MLP neurons of a small language model. Each row is named by its layer, matrix (gate and up: input weights; down: output weights) and neuron, and shows model dimensions 192-319. Each number is 200 + 30 x the weight over its row's rms, rounded and kept within 0 to 999. A neuron's up and down rows have the sign that makes its largest values positive.
After each neuron's rows, "fires on" lists the tokens most often at its 100 highest values on Wikipedia text that the model never trained on; "fires before" lists the tokens most often just after its 100 highest values on Wikipedia text that the model never trained on.

L3.gate287,192,166,152,146,213,184,193,176,204,216,233,201,233,211,208,274,154,250,149,160,199,202,214,196,188,211,187,231,229,193,225,213,181,124,205,200,189,186,246,204,189,194,157,208,187,209,224,256,180,131,196,155,189,207,180,243,203,222,190,212,200,242,216,173,159,142,217,202,175,193,199,193,266,189,169,169,235,258,184,236,192,162,181,185,211,187,215,196,199,173,265,230,186,286,174,167,200,148,218,155,195,232,167,174,215,114,181,223,189,234,205,199,272,236,175,212,227,178,176,173,184,193,198,205,201,109,181,212
L3.up287,198,156,241,194,204,199,242,201,185,189,159,188,242,163,180,244,188,196,156,175,183,212,188,183,164,236,243,218,245,196,194,203,223,150,191,185,153,193,86,194,251,178,196,240,235,241,155,186,182,198,204,163,183,174,214,259,238,241,260,182,198,242,153,204,200,169,158,259,161,194,182,228,225,221,216,131,154,191,195,226,143,212,220,225,214,172,273,195,201,199,211,213,216,173,197,168,187,158,182,205,197,184,172,185,209,141,221,201,207,157,168,152,246,226,166,221,214,173,207,212,232,223,198,234,197,199,241,202
L3.down287,215,168,197,229,176,212,168,201,222,198,257,224,240,184,259,214,185,172,253,180,209,216,191,214,216,225,215,144,201,165,164,273,203,185,176,181,178,233,239,238,194,199,199,240,148,225,250,207,216,173,199,183,226,218,186,205,232,141,187,200,208,188,187,207,219,200,205,201,236,185,174,193,177,194,135,254,191,215,139,160,243,197,139,169,224,182,232,170,196,199,194,176,154,214,233,225,160,191,171,190,158,190,166,235,212,230,191,227,174,220,177,235,185,223,184,226,195,202,187,216,232,182,175,235,164,179,190,185
fires on: "\n\n", " |\n\n", ")\n\n"
fires before: "===", "==", "===="

L3.gate427,182,196,177,163,255,195,179,195,189,174,176,201,213,238,219,143,173,176,225,182,164,173,210,172,250,198,209,256,217,204,192,193,212,197,181,212,215,188,326,214,223,183,185,262,206,186,213,223,166,200,234,173,292,212,173,153,236,180,209,171,246,199,219,259,132,219,213,152,217,157,184,161,146,229,213,167,193,227,189,188,192,218,194,197,178,168,217,182,239,222,202,180,232,211,225,250,194,156,182,226,243,196,205,168,196,169,227,192,177,251,242,178,222,199,231,223,198,225,252,211,188,156,238,227,241,240,149,218
L3.up427,223,186,140,181,288,201,222,153,219,241,194,174,258,162,269,185,162,177,223,194,215,194,221,162,187,179,163,202,181,222,198,181,158,182,204,182,240,210,212,232,110,179,158,229,178,205,193,205,221,223,201,190,223,216,220,160,277,173,191,182,197,227,190,191,191,221,159,231,263,219,188,202,184,190,219,247,176,208,166,171,153,164,233,185,153,248,232,192,183,210,227,183,192,187,231,159,207,202,194,175,249,198,189,152,243,194,249,210,204,228,181,234,166,214,210,186,235,232,191,189,177,193,222,206,161,193,207,228
L3.down427,247,201,187,198,230,210,178,204,211,105,183,230,193,177,195,209,207,226,224,156,195,223,256,246,209,235,172,172,176,196,202,183,181,219,205,201,225,200,255,228,248,251,238,227,217,187,144,194,181,126,148,178,160,182,208,170,207,171,253,248,207,219,160,209,190,191,213,195,183,195,234,150,230,196,245,255,239,204,171,263,246,164,206,196,203,231,229,183,199,234,150,175,194,135,211,228,202,232,187,220,182,170,183,201,217,220,158,214,222,210,234,124,202,151,218,132,207,157,139,166,213,174,213,211,182,235,193,180
fires on: ",", " ", "|", " November"
fires before: " ", " the"

L3.gate486,158,168,168,158,159,222,186,234,161,247,238,192,196,208,142,226,183,190,195,198,189,167,189,204,134,182,227,261,254,178,220,217,225,233,221,266,215,194,218,249,212,160,166,185,146,183,246,203,209,207,191,227,219,185,184,213,214,152,231,190,265,160,209,217,196,165,216,211,274,161,209,214,200,196,156,176,165,197,137,210,184,228,146,137,186,199,235,195,199,214,229,230,210,183,166,206,175,179,182,177,186,219,193,211,242,219,198,172,232,198,190,191,177,224,203,173,254,234,201,218,232,190,212,251,200,231,233,232
L3.up486,192,223,230,200,200,149,241,243,190,183,187,203,205,210,204,196,221,165,231,192,192,205,235,211,247,203,156,215,225,232,186,165,237,188,286,193,207,196,190,224,217,233,202,244,275,212,179,221,214,203,159,218,228,172,198,132,172,280,198,176,234,233,244,222,182,186,184,160,161,172,253,227,187,213,168,191,216,185,193,243,233,177,211,221,158,184,209,153,189,180,233,195,203,223,215,201,154,233,197,202,190,185,210,177,212,138,172,167,171,211,204,185,275,201,237,215,194,218,214,222,204,181,197,196,198,203,213,209
L3.down486,216,146,210,187,201,157,217,191,154,211,199,173,226,208,173,203,192,187,187,164,201,179,181,221,232,229,218,201,188,210,243,194,207,204,214,213,215,196,168,203,234,207,151,210,172,222,206,178,116,216,207,185,225,229,214,171,225,149,150,134,152,207,175,264,182,157,233,208,243,200,195,224,240,165,217,217,159,249,203,180,235,195,230,148,192,155,189,135,220,194,175,184,224,239,193,222,187,194,176,241,229,155,155,213,224,221,241,180,220,159,236,237,197,187,212,162,154,197,196,175,168,204,135,209,228,173,246,164
fires on: " of", " or"
fires before: " the", " his", " which", " a", " four"

L3.gate193,180,194,212,216,159,144,229,168,193,157,131,169,175,228,163,214,186,231,193,226,238,206,212,263,219,196,189,198,263,230,231,170,182,196,210,178,188,222,212,186,185,207,198,202,175,323,248,230,172,207,217,185,184,203,226,160,176,223,203,169,176,142,199,207,178,149,248,179,179,159,188,189,173,202,176,184,251,216,158,187,223,215,230,218,187,156,157,184,197,185,163,198,201,225,195,152,216,179,203,188,142,179,203,162,210,189,170,258,169,155,183,214,230,258,167,246,210,183,192,187,206,167,177,213,221,241,181,209
L3.up193,206,136,229,234,208,188,230,173,214,205,223,183,179,178,205,187,164,156,180,144,207,198,173,230,114,223,217,284,173,212,245,214,203,203,218,229,254,236,208,220,199,189,232,166,199,198,257,189,196,248,199,169,215,208,227,176,146,202,187,226,224,145,186,196,188,170,201,211,197,194,237,180,201,206,152,195,219,208,210,193,154,217,210,192,188,217,272,181,226,183,175,205,242,180,208,183,183,199,195,180,211,252,139,209,243,170,201,205,239,224,197,226,221,225,184,238,240,249,229,190,217,205,152,201,171,204,158,206
L3.down193,206,225,145,231,188,168,160,185,217,227,219,189,121,136,150,189,254,202,197,196,185,188,247,171,148,194,186,181,223,134,220,176,181,233,205,178,200,210,202,201,226,203,167,206,196,187,204,243,183,208,189,184,177,225,139,151,185,242,241,176,208,203,172,195,189,187,232,169,221,204,166,234,158,182,260,193,170,197,203,223,162,164,170,228,201,195,195,164,179,221,221,173,230,191,155,191,216,231,231,147,180,177,177,210,183,235,189,174,175,162,214,240,204,252,205,149,176,227,144,277,223,244,231,172,180,225,189,201
fires on: ".\n\n"
fires before: "==", "The", "===", "In"

L3.gate215,228,169,177,193,239,192,190,234,168,197,184,249,210,150,202,196,195,146,192,206,202,188,222,218,152,200,203,227,144,191,216,121,208,174,254,195,208,220,173,214,204,238,210,202,153,171,193,286,199,166,153,171,154,246,178,184,166,212,228,201,144,207,203,199,173,255,172,172,205,219,233,267,180,222,175,203,202,182,202,128,163,158,179,201,151,213,133,230,180,175,213,189,205,227,225,197,187,173,190,226,182,171,193,216,142,179,198,174,250,227,197,201,178,174,260,207,260,203,202,239,250,211,190,235,201,202,153,224
L3.up215,193,162,205,211,191,248,185,165,145,208,200,185,224,170,172,245,192,206,150,221,203,279,149,234,228,212,192,219,214,233,175,216,226,141,211,235,216,178,159,214,155,191,214,219,207,187,221,260,167,210,143,221,269,182,182,239,189,210,176,160,222,234,179,224,189,153,180,179,170,215,220,237,176,142,196,207,222,238,237,205,229,148,220,198,195,204,162,168,188,204,212,210,194,280,159,193,188,203,187,187,245,180,215,205,213,180,181,228,162,200,210,257,207,244,204,117,188,240,193,242,228,220,190,204,196,179,184,184
L3.down215,225,176,144,225,200,218,184,172,191,214,185,185,224,187,204,190,231,145,205,184,178,182,209,276,204,215,281,293,178,167,176,176,212,203,163,193,176,186,228,199,182,218,232,181,163,130,179,221,189,162,260,172,191,171,247,279,171,238,207,221,201,193,196,227,207,195,174,160,135,211,174,236,197,165,209,240,201,175,203,180,185,267,189,203,192,201,207,233,224,156,204,215,211,200,204,214,189,189,181,262,164,236,246,189,232,177,232,179,221,282,201,199,207,186,183,252,251,237,220,162,207,167,244,184,180,217,213,186
fires on: " |\n\n", "\n\n", ")\n\n", ".\n\n"
fires before: "===", "==", "=", " "

L3.gate352,226,222,208,176,200,256,204,202,148,188,187,171,191,213,203,188,201,205,206,269,217,177,170,160,266,144,222,261,190,163,224,162,167,246,246,193,232,255,260,136,163,251,205,215,132,197,195,190,217,209,227,220,195,156,227,243,205,250,225,216,203,151,229,216,207,198,214,189,225,199,172,191,224,213,179,218,237,225,183,252,186,199,225,201,201,187,186,176,207,261,173,200,225,198,240,223,212,213,175,200,199,133,182,206,204,199,245,215,189,192,206,193,209,220,175,186,220,203,222,209,211,187,175,260,220,190,138,217
L3.up352,218,159,213,236,231,231,205,215,248,229,285,191,184,205,198,238,186,172,202,193,143,221,211,149,239,192,163,252,187,161,140,178,195,201,177,220,223,155,234,203,215,161,277,170,254,191,198,187,233,202,204,202,185,172,212,203,194,181,230,197,214,129,200,150,218,146,217,181,152,204,194,240,189,200,200,208,221,165,193,200,208,191,227,148,163,214,177,185,204,151,154,180,200,218,270,239,202,204,180,179,221,175,243,235,174,267,179,160,218,233,236,257,180,218,197,210,243,198,240,149,186,240,210,189,105,171,192,154
L3.down352,178,195,181,172,224,239,197,198,208,197,195,208,217,174,195,199,228,184,219,198,188,247,177,175,173,190,223,150,164,194,171,179,220,175,222,260,218,202,220,207,241,202,172,200,271,207,127,199,243,135,159,212,191,189,229,186,249,194,204,197,214,171,210,186,215,208,209,207,163,171,153,211,182,174,160,246,202,228,189,197,226,169,168,207,171,196,164,249,186,175,222,202,207,187,194,214,246,192,170,171,200,190,158,222,222,134,211,200,167,199,254,218,191,239,218,148,136,205,176,173,248,243,232,199,200,262,153,199
fires on: ",", " ", " May", " December", " February", " June"
fires before: " ", "201", " –", ",", "202"

L3.gate765,183,186,157,201,154,168,206,134,192,231,157,208,213,168,168,127,212,223,191,240,150,242,224,203,258,242,252,192,217,194,142,212,211,225,168,153,259,191,214,167,174,194,254,202,171,165,220,216,154,177,230,165,279,187,202,236,194,205,205,194,205,192,200,219,200,192,214,246,168,215,175,216,237,176,247,233,198,216,207,204,180,171,200,237,228,162,217,117,210,186,148,212,183,227,224,161,175,206,209,162,191,166,209,238,219,188,246,211,262,206,214,161,173,253,234,214,189,165,251,229,164,238,217,230,147,212,215,177
L3.up765,164,204,181,167,149,200,137,194,216,169,194,193,201,194,188,193,222,162,221,224,213,189,209,220,270,235,271,203,231,167,233,221,192,243,208,218,235,180,163,159,182,206,168,203,197,156,180,200,200,221,226,240,254,269,186,218,153,222,203,244,203,195,170,191,248,177,200,234,161,188,160,192,225,189,210,173,171,189,200,188,181,177,180,185,197,204,206,188,180,190,184,168,200,201,182,170,210,191,215,131,195,250,204,252,210,194,204,206,215,167,169,161,187,237,115,219,186,175,181,164,186,179,226,218,194,222,216,183
L3.down765,226,225,227,169,186,224,200,192,134,192,189,238,208,176,243,177,261,201,175,227,216,203,226,189,203,223,144,138,201,147,187,243,207,235,231,178,208,259,264,186,206,178,199,171,226,183,225,174,160,222,191,174,228,201,181,224,264,182,165,212,167,150,188,213,220,210,208,210,242,206,224,227,248,232,206,193,148,140,247,231,192,132,188,242,196,190,184,169,176,181,227,242,206,233,213,154,176,204,219,189,182,136,254,121,211,167,225,201,218,181,199,213,191,180,194,219,176,238,157,214,235,208,242,232,175,180,207,164
fires on: " as"
fires before: " a", " an", " the", " well"

L3.gate86,205,217,155,197,245,236,221,227,233,201,264,234,185,198,222,229,176,184,187,177,169,183,201,164,243,189,221,179,200,163,221,215,179,185,190,256,185,218,251,179,227,226,193,211,165,154,207,156,195,255,203,198,211,233,208,237,236,194,226,259,190,197,193,198,149,179,193,225,174,207,181,179,144,132,251,195,184,196,180,229,211,219,168,198,179,192,180,194,228,158,205,172,147,232,180,196,169,165,203,171,218,202,203,208,287,212,213,183,207,198,200,145,184,210,210,107,213,167,215,240,198,231,215,256,137,191,182,227
L3.up86,228,204,232,198,242,177,213,251,214,185,166,201,174,190,189,181,201,223,232,186,199,186,186,187,229,196,190,220,192,112,173,227,165,215,204,200,210,168,223,201,203,219,198,186,226,209,228,193,230,231,183,236,281,232,188,221,167,202,230,217,179,224,162,208,178,197,149,193,174,232,203,205,221,201,223,204,156,195,198,168,158,198,208,231,201,213,198,177,186,176,214,229,170,192,228,244,185,217,155,217,175,221,204,203,225,202,184,221,202,176,180,203,201,191,178,164,163,144,262,190,232,197,177,161,158,203,176,179
L3.down86,185,155,186,224,157,227,169,257,200,161,209,165,170,244,196,197,161,151,115,220,139,241,188,147,183,222,233,170,210,213,188,186,230,236,233,294,216,236,242,197,180,192,185,204,216,217,228,171,255,175,196,173,223,197,197,203,210,168,188,194,210,229,171,208,203,222,229,218,186,207,185,168,260,162,209,184,187,214,230,234,176,185,207,178,183,229,159,207,169,213,227,198,141,153,216,185,167,151,188,230,163,183,174,207,185,143,233,164,212,172,210,182,188,205,151,249,209,171,219,203,195,223,204,163,158,162,225,199
fires on: " |\n\n", "\n\n", ")\n\n", ".\n\n"
fires before: "=", "===", "==", "===="

L3.gate799,178,138,217,187,215,195,249,235,200,223,164,200,184,194,210,179,198,214,206,168,206,244,192,259,171,202,185,251,208,175,175,209,202,180,221,200,223,191,200,162,197,205,218,230,224,200,195,231,242,212,155,282,202,217,183,264,216,214,224,253,213,179,218,195,215,191,157,163,162,213,220,256,225,218,188,174,175,239,182,170,142,124,214,190,161,185,195,214,190,180,184,224,192,252,150,157,214,184,208,242,203,213,274,195,183,156,217,184,217,213,164,205,186,223,181,220,250,182,251,204,222,189,199,191,203,198,220,232
L3.up799,222,158,187,212,254,205,222,206,220,215,205,250,220,224,174,196,203,228,195,175,235,242,187,213,218,189,192,229,178,162,157,184,236,187,206,237,250,189,227,256,180,205,188,178,214,202,221,210,212,199,213,158,195,208,188,210,207,191,220,206,138,214,200,170,198,203,171,203,196,167,216,273,209,214,206,166,194,204,149,196,169,187,183,184,172,270,237,204,148,205,165,167,204,228,236,190,188,184,252,230,207,250,210,271,208,174,209,221,205,170,183,206,223,243,215,213,242,197,213,203,206,175,135,207,228,237,193,274
L3.down799,214,191,203,212,218,212,228,250,168,222,257,195,198,175,199,165,190,169,175,161,131,214,233,257,196,176,224,206,184,205,194,182,211,184,254,244,220,203,224,211,211,172,251,225,226,197,195,218,192,179,217,213,218,166,181,237,213,242,189,200,185,220,208,196,232,171,187,198,156,201,215,240,155,206,201,212,239,257,197,255,216,208,178,211,185,219,178,283,179,192,161,169,173,199,225,229,183,228,178,218,185,196,188,168,165,151,136,218,165,202,180,189,178,211,174,170,170,232,156,225,221,142,173,273,207,217,182,182
fires on: ".\n\n", ".", ".\n"
fires before: "==", "===", "In", " He"

L3.gate432,207,226,199,245,216,243,212,223,212,202,165,226,184,232,210,210,227,192,184,188,190,167,215,272,201,180,236,179,211,200,192,197,190,199,213,211,215,192,194,213,200,234,192,218,174,206,182,228,272,198,198,112,196,112,222,227,164,186,229,209,184,154,207,189,169,160,163,160,179,198,233,280,179,236,173,147,212,259,174,186,216,141,210,275,181,210,134,149,213,176,198,178,201,229,209,218,222,233,242,199,194,189,203,182,238,216,230,167,155,210,186,235,206,223,233,242,232,228,203,154,202,201,251,244,209,201,170,191
L3.up432,211,157,175,224,187,181,186,181,191,166,170,265,203,161,202,149,173,204,228,166,239,179,206,233,180,207,267,224,214,199,206,155,142,250,168,183,197,186,149,195,231,190,191,233,167,159,197,190,187,224,231,166,88,182,206,183,226,158,129,149,240,203,181,186,225,235,230,188,188,192,192,211,182,207,233,162,175,227,226,202,178,174,194,228,216,204,139,196,219,213,245,191,213,166,170,244,173,195,186,152,187,200,177,198,132,267,225,188,187,233,169,199,187,181,168,186,245,266,210,181,257,197,170,172,245,166,171,165
L3.down432,208,208,176,181,157,220,184,162,153,241,204,181,184,169,217,189,208,180,191,175,183,190,171,197,149,192,189,209,213,210,174,205,128,184,185,243,182,228,177,180,216,220,206,266,180,194,207,250,228,171,207,233,227,179,215,189,222,199,176,189,179,256,141,209,207,187,224,196,200,192,211,195,221,198,216,196,195,186,193,169,249,203,129,267,163,199,155,192,200,186,166,173,161,176,210,265,187,147,236,213,209,190,168,195,226,133,270,180,215,252,195,263,238,217,204,217,294,149,178,260,232,181,152,195,171,177,218,198
fires on: " |", "ot", "'", "′"
fires before: " ", " Sc"

L3.gate663,218,178,200,213,182,171,162,217,198,125,181,275,200,180,187,210,191,181,191,229,227,188,181,255,208,251,223,252,186,228,211,218,185,235,208,199,152,199,196,208,233,164,180,190,214,180,230,209,235,194,115,172,182,241,189,165,179,181,205,171,119,204,181,211,166,212,182,116,220,146,245,231,241,195,217,232,243,160,203,228,175,181,175,190,205,237,163,234,232,133,171,250,190,240,175,199,217,197,221,208,204,184,240,170,155,223,212,229,197,200,180,197,185,218,245,200,229,179,200,209,203,176,174,215,189,222,197,189
L3.up663,191,204,221,219,196,215,236,199,203,168,154,206,197,170,223,212,222,203,188,215,223,173,181,223,227,234,186,268,213,219,175,129,181,195,257,206,174,170,140,193,244,160,204,204,262,180,223,191,265,225,185,164,231,234,126,176,199,201,194,166,196,212,195,200,169,180,233,125,217,185,214,205,228,199,173,223,228,190,208,218,152,186,158,176,195,232,212,200,201,157,150,174,199,197,203,192,209,217,213,204,246,102,243,194,163,242,175,220,192,268,230,207,161,175,182,188,216,192,190,191,174,204,235,198,250,220,177,217
L3.down663,209,201,202,237,230,182,226,225,210,191,182,168,168,137,205,223,235,212,194,201,188,168,196,235,230,220,186,251,224,205,193,136,181,226,237,110,185,187,153,187,202,185,243,176,212,214,204,194,268,208,226,189,217,204,176,193,202,220,222,146,194,186,205,251,217,164,217,121,208,250,201,208,166,225,182,188,253,222,193,189,74,194,156,185,189,170,203,371,192,175,190,170,202,197,214,174,243,195,208,215,210,123,271,209,204,168,168,211,185,271,238,198,161,217,198,211,237,187,183,232,186,205,215,231,233,192,199,229
fires on: ".\n\n", ".\"\n\n", "\".\n\n"
fires before: "==", "===", "The", "In"

L3.gate145,163,196,268,183,179,202,191,244,168,184,235,192,220,201,170,183,236,155,238,187,222,186,214,211,168,210,177,212,227,189,173,189,177,189,216,214,218,160,180,239,161,211,162,151,202,159,216,156,255,289,223,188,160,173,175,171,225,228,225,189,181,162,191,175,204,178,288,157,197,230,202,228,172,229,188,160,192,201,233,186,212,248,214,167,204,192,197,190,200,196,202,160,137,200,183,180,250,188,214,224,189,169,204,188,197,209,217,233,158,163,214,234,221,201,188,191,188,218,200,217,219,168,157,253,275,276,181,190
L3.up145,225,157,191,196,179,232,259,213,197,234,251,199,220,174,230,177,214,171,225,169,218,227,231,243,180,193,210,251,164,206,156,192,203,255,208,166,198,184,150,225,207,149,234,215,167,154,237,206,203,155,158,176,190,204,149,178,182,161,170,207,194,259,192,158,193,148,193,202,240,207,188,214,210,233,266,272,211,197,232,215,245,251,205,208,145,220,250,151,184,225,209,159,217,199,169,179,156,165,171,245,254,203,189,154,213,279,144,175,217,158,237,182,197,192,248,242,212,222,204,200,179,228,172,187,208,189,199,260
L3.down145,197,183,183,211,212,185,207,215,185,175,229,222,213,181,193,229,233,205,211,190,181,206,177,207,255,227,245,235,218,260,219,232,215,204,239,108,201,161,250,211,173,229,197,176,269,162,210,205,123,186,212,212,194,165,196,226,273,254,181,169,197,182,200,213,151,182,213,198,225,267,236,190,213,230,231,217,204,229,190,127,249,195,212,192,182,197,246,232,200,186,186,174,229,236,139,210,197,232,212,232,216,231,183,214,219,163,147,199,149,233,225,227,198,240,246,227,194,220,157,220,211,201,181,151,203,151,196,225
fires on: " of", " among", " Among"
fires before: " the", " his"

L3.gate581,235,172,200,187,236,203,230,227,231,197,186,196,195,213,179,231,205,220,208,152,251,183,180,201,166,238,230,187,205,171,195,181,172,233,178,163,170,192,168,242,228,212,159,189,159,150,218,200,229,203,156,224,272,179,199,200,209,202,209,165,207,176,207,197,160,130,111,157,187,203,169,202,230,181,226,212,202,173,201,239,157,179,200,141,173,232,199,257,173,151,148,204,163,184,173,125,185,234,222,166,232,204,175,154,220,195,159,228,172,219,209,215,181,243,203,156,182,214,181,173,225,230,175,233,140,229,175,237
L3.up581,208,196,171,240,234,228,175,206,195,191,183,212,255,244,157,209,196,205,206,220,240,182,199,256,184,236,226,188,174,185,227,198,207,176,177,216,191,187,167,257,231,174,220,182,223,197,256,207,223,202,186,193,179,241,209,148,162,206,227,163,224,196,218,212,193,180,159,229,170,218,141,214,238,232,254,154,153,202,178,224,200,177,172,215,220,185,142,183,208,182,245,177,158,192,230,164,232,233,196,227,178,181,135,187,207,206,256,276,207,192,235,234,214,240,226,200,222,194,241,222,183,162,209,243,142,246,196,274
L3.down581,223,197,164,197,240,189,198,232,232,209,242,225,229,170,183,224,170,249,214,185,202,141,140,212,204,204,162,213,219,138,217,191,217,265,194,183,184,202,187,212,210,213,218,220,205,132,251,204,185,183,278,190,218,190,191,225,221,175,154,170,205,170,191,198,203,149,217,211,209,206,229,198,129,179,259,157,206,243,213,240,178,153,157,178,241,220,243,271,245,241,178,161,219,243,192,212,251,219,206,220,219,171,240,205,183,134,171,160,179,233,202,164,169,211,182,149,193,220,198,167,170,142,163,174,228,229,176,136
fires on: ".\n\n", "\n\n", ")\n\n"
fires before: "==", "===", "In", "On"

L3.gate867,259,169,129,190,204,196,180,204,121,197,233,183,231,163,159,232,196,168,171,167,238,189,199,185,251,197,198,194,214,201,173,145,202,191,181,215,203,193,175,192,199,184,241,165,163,164,160,227,193,207,199,214,206,173,174,205,185,267,203,215,180,189,238,246,143,166,311,236,214,215,253,187,166,181,163,160,174,224,217,178,192,198,221,162,164,207,260,241,160,237,196,202,219,247,169,224,174,246,204,205,210,246,232,173,192,197,201,198,188,227,223,184,250,240,203,202,226,183,159,202,174,197,167,165,171,235,204,196
L3.up867,212,151,199,203,209,185,188,159,212,214,192,233,217,187,180,193,156,132,233,189,141,218,220,229,215,202,220,226,182,203,192,194,163,204,198,209,190,206,179,180,203,178,185,235,192,196,206,166,175,207,180,224,189,212,186,221,213,162,151,230,185,195,251,273,161,217,250,245,226,183,194,234,138,190,220,216,213,154,155,177,212,187,176,177,237,257,181,237,169,192,173,167,241,145,245,166,213,200,235,220,262,216,186,143,205,198,195,215,173,213,198,157,264,258,198,171,202,196,124,138,182,241,151,201,186,204,201,218
L3.down867,228,210,203,187,188,217,183,174,199,188,199,217,192,168,211,195,216,218,191,187,208,202,209,196,171,202,205,190,224,189,249,184,218,207,237,146,174,217,262,231,213,188,216,203,200,230,208,210,166,184,194,213,159,210,116,170,232,217,273,178,183,195,215,200,239,230,269,172,236,175,220,205,155,227,207,176,208,256,167,196,207,246,152,223,139,205,223,185,222,228,176,204,163,201,148,199,242,206,179,226,175,217,260,188,227,210,182,176,192,198,195,190,129,208,189,175,173,216,214,193,177,181,200,179,160,209,197,217
fires on: " after", " of", " until", " to", " following", " After"
fires before: " the", " ", " a", " his", " an"

L3.gate267,225,166,204,210,174,199,163,212,145,212,198,194,237,260,191,213,186,243,169,216,236,163,221,243,174,194,197,188,245,257,205,175,155,200,169,233,185,203,189,172,104,175,185,236,151,220,202,158,180,176,196,208,239,213,202,218,194,181,182,200,230,181,226,206,240,221,249,143,250,197,194,144,171,162,175,226,240,143,176,179,184,143,191,238,232,179,185,207,221,170,236,200,212,178,172,156,186,252,152,158,187,226,227,180,187,197,202,237,165,235,200,244,211,202,182,245,181,226,150,221,197,151,205,182,236,237,223,185
L3.up267,153,158,217,174,251,247,213,215,209,195,117,233,199,173,198,259,199,166,234,213,201,228,191,186,197,220,239,158,150,225,215,211,193,243,162,246,235,217,209,238,221,227,183,246,221,173,204,249,225,155,173,196,162,228,180,229,206,189,246,186,182,160,166,183,220,171,188,246,179,211,146,184,189,191,257,211,192,195,222,226,187,187,178,171,193,211,268,228,243,207,199,188,231,215,208,205,187,265,244,218,213,210,183,185,166,168,259,193,220,195,248,172,222,148,254,202,185,135,205,179,158,183,166,182,241,180,204,194
L3.down267,200,128,204,203,262,266,145,190,174,182,219,195,217,165,215,209,235,181,173,273,215,136,182,270,157,196,173,207,180,195,186,192,158,211,188,228,178,191,193,218,159,221,188,143,198,223,216,205,162,212,203,204,241,227,220,222,189,156,193,178,235,146,173,180,201,190,146,264,247,157,181,197,200,163,197,140,246,197,193,172,249,227,218,179,234,221,220,122,204,198,244,216,143,217,253,167,207,207,119,208,181,203,239,172,169,163,205,219,166,187,216,190,209,208,157,213,158,231,192,261,208,171,200,228,206,200,218,240
fires on: " is", " was", " a", " an", " tennis"
fires before: " a", " an", " the", " player"

L3.gate798,217,160,163,205,167,220,202,215,182,211,191,198,212,204,161,170,212,168,184,190,157,185,204,226,157,195,189,183,238,188,179,183,197,204,137,252,185,154,264,211,210,228,188,195,131,175,211,166,177,224,192,233,215,207,210,225,180,219,181,147,201,183,208,272,170,132,227,209,237,175,208,199,186,203,176,158,146,221,211,167,169,235,206,202,221,193,195,252,161,185,189,177,181,186,184,224,161,192,210,172,218,152,178,139,184,196,190,210,195,232,195,182,193,225,207,187,181,152,178,187,159,194,222,228,138,176,241,219
L3.up798,188,190,192,211,188,164,240,224,194,227,209,176,203,191,200,199,208,191,222,182,231,226,170,200,151,199,194,171,215,179,224,190,178,201,206,216,161,120,206,244,230,131,207,177,177,212,192,246,154,283,178,189,201,191,213,248,225,239,179,217,165,186,219,201,201,172,229,192,224,166,258,238,183,186,155,172,176,226,202,210,208,195,212,222,208,222,243,160,195,144,207,183,259,199,197,195,198,239,219,158,189,163,150,217,209,218,210,191,208,174,187,224,212,252,215,155,232,209,142,170,187,191,188,218,178,174,238,205
L3.down798,226,222,158,193,247,186,212,201,213,220,217,207,205,232,206,235,182,212,236,179,183,259,214,202,181,183,230,223,194,211,220,202,253,194,200,184,174,153,230,231,166,183,226,200,200,179,187,193,203,204,151,199,197,225,214,210,227,221,216,202,193,187,131,204,176,192,232,220,243,196,233,194,195,192,213,227,230,241,218,180,210,212,190,149,181,274,225,250,193,193,177,157,212,182,139,208,196,184,160,178,213,134,208,185,183,215,221,218,228,202,159,164,181,189,167,186,203,222,239,187,156,189,201,269,184,182,160,214
fires on: " during", " of", " During", "During", " to"
fires before: " the", " his", " her", " a"